{"num_key_value_heads": 4, "hidden_act": "swiglu", "norm": "rmsnorm", "rope_theta": 1000000.0}
MLP neurons of a small language model. Each row is named by its layer, matrix (gate and up: input weights) and neuron, and shows model dimensions 32-159. Each number is 500 + 50 x the weight over its row's rms, rounded and kept within 0 to 999. Numbers have three digits each. A neuron's up and down rows have the sign that makes its largest values positive.
After each neuron's rows, "fires after" lists the tokens most often just before its 100 highest values on Wikipedia text that the model never trained on. A number after a token or word is its count.

L9.gate206:405488452400534492448482456455410576429521565479551509400465433450515540486423430491474542488454510508509500543512490440483494542462448478572514446455505469488447479496532447537549430566422549518510564501540435512572460548533427457540519575504504510428509399465429423504585534523410496527426451509494566525566628527545491446501480526524552576526456594391550528539507501528553561580458
L9.up206:432451503492451585468434531546557518528470502451551523532497487460530514439475488409444512429503460523499442560383593497415581481515577513506515422536511468490496560581447570478491531537458467537565558542552483451522508545396535536466433619488549576553440541592500494536483452454558512541497505517553523386464485474486538551532440443498547444466519533478527503558416570582582491436542
fires after: " c" 19, "v" 12, "C" 6, "c" 5, " D" 5, " C" 5

L3.gate158:508523408594484465420533451505486483448505520513468530506448459491550486536487548482506516568506545461484448652562514434494527486590527436527515564564577469515578598538508531436501459550451411471585590505522526497527483518594457521566490496458567558479525467492480429519481512504535451504515435472480566427484497552441520429500504491505557529504462591332493480430483528604527584495528
L3.up158:580494490552478516560486515476451457495458512448524465548447523479545489474375412343453539479519472465532493449427594630504508531527491476564498501530492479502622552548466569466511417489431534507416463480478452534488505602616562465527493491463483449549473464543595466462582558509450446425551493539497452462462532412452498532449389459497570478513456543575548597511486555543638486561473
fires after: " C" 22, " d" 19, "al" 15, "el" 13

L2.gate233:529549490491545508512530629510588556532496455483527481583500496431417526470547559466577468500521502608391552477464510455529541484437475526509511502571459510602461471492477486521567442584544464465553532495298461442472468450503394520430526501534578491458470502503508611497471429611483470490491513573449517473547481542511541560551539577500498520593545558481493567514572556667463467467557
L2.up233:452483420555482474440453510491498483510560399479487489504525504541439537580526583522439393533464513568454515509507438552389527554534496546482556467476495591494525500429529453585502543581507605594479498393533474503446360448483503529467503530465550582537532482466509520628576474513489529527532505471497414518534540486436547435563491469520491601537428580491529514519446484520473417513531
fires after: "ar" 32, "r" 20, "an" 7, " fl" 5

L6.gate152:409538499473519487506523503484439553488507470482550551521490475565561520472616468477471497516545494477491472500406451518451397551535498565497483557541418491472478520535485576551492525492441562535511516465482458382438452488454367436559526424515375504579479553479423496545520518497507429509562580557439572554431542415445552454542541524497439548582600564419477495481564529504439528491549
L6.up152:582479465397406444487508486478531497421515583592446563522476453493496598517434450456541439442499494470518452414550562591484443590537379504527497556429580523481542476516521540486501504533510474447511439433565502481553444492457466482522517435433485484534433529473485454469571480494459534520489486533470523456454495410507576527567518554469472466478475494453445371467531482535463427599544
fires after: "ue" 14, "rib" 11, "ed" 9, " known" 6, " wh" 6, " includ" 5

L2.gate34:432532472457461450532409451596521396386548512517435581405506478505491493482516472484506480474475458547473476473537502538494627487512448582574422469551524483466505459519555521434440487477487495399497460482462464455485480533520568549541478567554471497538553602499540493545478499564432497490548530459406386501388516536519494471490556499469595621436510426435559500492587526458549540483547
L2.up34:488532471518517641522526491528464482452438537507520544429578478485498516554580510507538542491450543538509418563476476493494618565508581491457484491574497472553457468535508431423475434469476405453479471525572508616458540606470470498453447564486523550555634439450577615453547571494513510433467545561502435467456519539541586538550548550488498477513515573482605562457444452503587545471512
fires after: " C" 12, " l" 9, "on" 9, "it" 7, " re" 7, " o" 7

L3.gate89:568515622551495556501498471491506447514604474589509459522492579492482454506510550403503600546474487484548500564463526487522480498551383405542451482504513496522526431489487509415544487532472506462557549519484499563416521487418519482449481545455623533504527444420580575595491479432388567576576607475557452475481464571429573579416519485514474511563527506470507523522542510545451462463600
L3.up89:376536537548492536472490596555477465500529420541499513515601501455450402464505523509555488557529495503488506496476401551455504578531573431487604499515491527503532475507445472556516489495466470522468515465415497463476532559560557439458517509507585473554574470418455501563580472476551465536596465467517369442582424528428505446549534422406563557505552538508553585568590571509470508541438
fires after: " f" 28, "ober" 17, " pl" 11, "oc" 6, "ain" 5, "ar" 4

L2.gate29:472458421479519453506502412500498462476530567487450498472455487430547535567574511464491517539462510514411480488447498526509624582486428508503518548537547469510582555460505446529579497625549457467389571518548424447623458516352475521522454461494467503505535428372500484515497488446411534408501527519582560531527424498491511447571554518419502512523470562521515462528537429521427544485457
L2.up29:491400507498446437479477520551583466450520468487555540494489485576598492512502439542477571471468433495573405536395436471530568565464466499532481489537470560421608495547456521531436461452470520467620425516461490519542509489512565471550441580479561485513579526625428442545534530526510511531493477539577443467444475540459496481477468550489486476517490477505502405479494483465477369494422
fires after: " c" 27, "ograp" 15, " l" 8, "C" 7, " C" 7, " p" 7

L10.gate408:470563578558437578497506473507559485470415542448486542430460509534555457513479584505462502499481474360488494456439533518516486517482503508491567466534482515481457424429476528453509554488571366570463507536485493480579510526556500582464477471551543568453461492512554480479604425490374467481513547538542436525536408560500456484509463471466527443509475490494439499425495494561451470642466
L10.up408:525539437502356536505525482363510418488558507517567518449546551468524423519463546522488509541502394534500487533510437535437429428592528478502545423505551531522510495400507472547556562467459443465493574554515437528578479525539474561485526558497520450494516463455498477504499403465549513502538482440461560463535442555485442613435484474415489509456491523451506497425495550608493441565440
fires after: " |" 13, " W" 11, "." 9, " P" 8, "-" 6, " R" 5

L12.gate391:502577446443481508451517519512495485520527541451458469502407483452488434527510453579521575514520606465497545582505603456519477547544486557496436481536502452585451526451559447485475521421463463540461514633537449491468562485575523390555472437538522485515503486612516404521459464512521492475571464469427498551517550464442505541552614512470495457495521575429550492673484556422463505543414
L12.up391:454521350546477516553604529564460534537483457421481509529448500589492459502448504519525524477522469458511467522623549479455542495564436536459480542490553500620537423530604525569540469485424561502470400510544540510518568471508581520580579481556509516479561525536521513487435474444432445464449434523422440514474531427463499513604465422439490525497636460473539491551502468569430516555403
fires after: " " 72, " (" 4

L9.gate114:441495478506482562478523493482476488481552473486522442492548489470451528418462406520435518499486560436566544508579501508523488488428531471528532487498437468472557528498534517389440507420481618583425497609577541558571477475488468539516507530414497453574510483540467554491543552463459488399527604446497533496557552583431442476593538502451532504440490548478493557585441477456394524473520
L9.up114:442557564454453551460521453538448537527419489568514469450459518501460479398588478561462495602430531464435471509477533405459502482511580526548459473467416396477473492522524492529559537565572477555554529533398522503428569503486511585541534504435531554528509542454545585523520512511440501486657560481479467528476521575545450521518513515548543434502455494441475517524511561518565482505507
fires after: " in" 18, "-" 10, " n" 9, " In" 8, " I" 7, " " 6

L9.gate309:505508487493515491523584485407530515516539438506536513500483504509514468477527445582538489517495485536488516462462513579526500488524477469486554512426565538525463457565408605464510520426507550548449477499558520474541468457522569496456530461519532390511419568529450508540464527596370521503527433588503440429541474514518531452657398491502487487467562513489477468514549412445478547456552
L9.up309:462567520482489497393389519569391479481569486541521597463457439537523603486529473527461479516551523439481474398582502489508459492450571545504503528492488448514615421473470531552414562578537437482574430538440537427550494550468578506410455494502570423480534610439439504541521559481428469505550516467422436593611466463485505553525509454549495498462495520519537490543464544542404453541503
fires after: "-" 72, " to" 6

L3.gate301:485485496478406443468434503505430487517491502541449466436513593484507539481536498477540471488566576448432496520520422411491532434598530544508527564502536518488474437475515488465510597448442550503582567495536571589489534505527447384511500565443539494535483446575596526501535553533558544514432550512470560578478499464481531441544509429500474478536497505439601541528559483592477515500452
L3.up301:492527492419537500531525485442492388551562523464470585507483577544512466482476494506475463563505430478530547517459480576480425459502471483481490602534407527353503449515472530542480506449533533517496490427439458551533397564472502451509547563477538558467534453435631500505492558553434536457488570520492543433451536487521463479454458501476521392479493574576457527527465584463510513492435
fires after: " c" 16, " d" 14, " D" 9, "w" 8, " sp" 8, " C" 8

L2.gate8:435492443357486373488523488469525490510491484498486649529533398577584531537498435534556570472489512494513516441543481429482506563500527427537516417501482506474462497449447474371421622406459530508475393516479434432491535475472495512505532466481398564481512572465501609571507537479503538458481527479486430601453488530505586483429522470516478579488393542537381505507490530515516469493503
L2.up8:605541472503493403531537607463472455558396467462582548489517470536471524478383643457496513508493458450500470390482504446562434621532606581534500489498473602520614476564474435485452402520442574445522427540450566453444470502611555510541493475517412499474559457456471496472541442523482504525566482526486536549558489527494435471475526470497495500426487521435477541522521540512470480451419
fires after: " m" 30, " f" 25, " w" 17, " def" 7

L12.gate286:412682518413490510546464441553576584514439509501524501442502472437500459557476526613542496483533611498520481568494445433500500542524485573554400504472430446568500502498525567532479510467444494463478510507519484490435493543461565492581509514495527476537400544428484498491545502515576451550554602492488559451461542457495579459491521480528527430528588582516457526546485492496467503446497
L12.up286:494543494517468527540539373471521522426523560522488485418457519536449480463521471543459517467573525469581512573614601543513414526481494499429392506510555489471467564451501426517460582510434496528464482476532388492587427483382606436523477533570538488500445494530498507453496496560412510479448493509475492413628518454470426469428469463483485546601490529532547402591524587497447395480405
fires after: " " 31, " (" 7, ":" 5, "5" 5, " |" 4, "7" 4

L12.gate332:497479627375533458471476518552484534597477462507501599473536565445486469481493592535461505564454539468575518511464508526445511559423566434502489498534461480466467392505546560477580549496456490513480480571546435529398457504498426469498543469439483487576574491542574418554454443500491558462534522489486485570461463465598560547415502528432449525575432487441337493535533504542564468529492
L12.up332:517512504577482605633525453489550511553507519558557594482523489477492488504505484595440498554533510329498564451502470473463489527522507438517559498541618443443520597437608539550515405502501507498466390416549434530563514423540491585508498411419518471515561383514506528439534512564426448483637479512514522522547487503503440475493482419477454502465492544469577433473578524520571456492436
fires after: " |" 17, "," 15, "r" 7, "-" 6, "or" 5

L2.gate261:456458455467533478390385510533538517480469479526432638440512467435512537462544433473508411453476525417488517505500480527599456536557484501428511437469482450437570555394594456501515421457506398469587493470606573486466483587599521618509584497493533523514440525513450541484428576464513500543511460517477455419563557487443474565509485553498469444528537565477396420532442424575498525490455
L2.up261:566500488438572565425460470519445324450380563571533476546485549473460496420588513549413481483553569446506543455506493468602449484574483557436476449464516540477476533388509461482473439451492473458476509506393546483454474523489534462443501548613522496496413469490505453431534534511439511404558483504442522586453509443581493444554509406552508492519460545559504497469517602516531501458509
fires after: "s" 18, "es" 15, " T" 10, "al" 6, " to" 6, " c" 5

L6.gate114:495513512448513441478361569489499472571548570529499577494446513517375538545504423560476523557495501469531412422444540538457458500540488431493458434556408556483372547503540509447586425510453529450485514579505409449576455474479496529566512512411403424513401530522382458569481515535521487534472544489485520436452492547481522514527490584534471493548514507529605512462568570593498485461480
L6.up114:592499527582473494537445492431589467574558507466463498535490532608448481471531570588537449438483500432557565475567447555490485558485454539501414539435493556460486498418508517488545469498486469481472586508528512510525437490411579487532477539419501432583423504445414551500447511494449475489500454475538529436459463445512424456565552496529525492498562458539472426465504482532506508562460
fires after: "ed" 27, "en" 8, "ing" 6, "ang" 6, "er" 5, "ue" 5

L2.gate376:478549514563481524505433492491487487561475555456600422435401483605497536552434477454507558531524424490550536500456527557594414468506508493508481472539407434489559518545481609493555482501512527519538502441404503551549544543534500417542497573493527540446489535476590487590522479542478514434546497435469473459463490486445456541482444462419537464470539468524428537558564549521504493500563
L2.up376:528517508468474497411541458494433477465517432526438599562475473427475529507479548578488554421508539556572578502443472519450505571540557489485565470618521524541483493511433405471482394487548524533445507534495508548442437496512509428515456525496514458495526455514391539479439486490510479465485495406610645418487457552403480368583533477521439451556448484499470494455590503512513523477548
fires after: " or" 30, " Cent" 19, "oc" 8, "ar" 7, "or" 5, "ult" 5

L2.gate75:416520512406448533517458494573396462597437479478578525512569481454408548540419423471573479505516461386477470461490519454514416478452542512534441490525625478371548554577444477542485526395515609553583415476501540520473446548531513435428502510520467518539487515526529465514507530526549527446491567487532558471483442526485446590555412501549511503426609591496478502439491503481528490544460
L2.up75:456454577428561469457406424504613507602452486489495474472425513504469520485518588494362512443514564502466573522508477501464570505626525454549451472505447431454444709386458474547519519466515487525519561509535520472478489532493476511502461466500581519513474600473515467509556461551535512495515453396637522519535484492465501553611500504534544365487596530452393480527395551495515532417491
fires after: "2" 23, " s" 13, "e" 7, " S" 7

L10.gate488:474478441542513492486503507443466475504605493512480508446552432504541480499413459457533521443464554495538524597552418505498558576474550470487432433479601468499482556510567490505548634481506506536663565451471536536460528572527556488604494538480517389448505450530530448472457453518495607533490478492527499418514506464506518500496513477565502495528435514479471427423503506557600558420385
L10.up488:484410429519519487417572579503449416440415600552544546480422423414557503505496523464471509473511526478527504488535486528521560466572514426517527565502530444508536473524453482570478403432544488496539550517507505553525563591466463420457520434437407507424512430501504522497498512508439532568479535496628516455551512528543507509535494533520507429520537610453548500542599608503400436489525
fires after: " c" 28, " C" 17, " p" 12, " d" 9, " cl" 8, " qu" 5

L2.gate429:498399527440481514523604514467516479443516454545454504368533492553523520443414516377445473517535485531496498333494531473379527480447562482457432507553519461415559540511515537478543556540478502478545524410481549565562510519508502556455480531512504562479570588450418553438546525531478538479516459442523499522537631555391488459478563431518684500566527479444548415511551481472550385551516
L2.up429:448506643580478500531455526535488557496509570478474489517562459564458523468477589519507592511526516509567505489425488433448502495445437406468478529503512416407518558427509519494533449550471448501484571435469532548518547528533461553449509656545525492531589395538483541469566488522620466461512537507494460555469479520500548479543473565469430514458508493499476520577590482555569460514430
fires after: " c" 29, " C" 22, "il" 11, " l" 9, " st" 8, " St" 5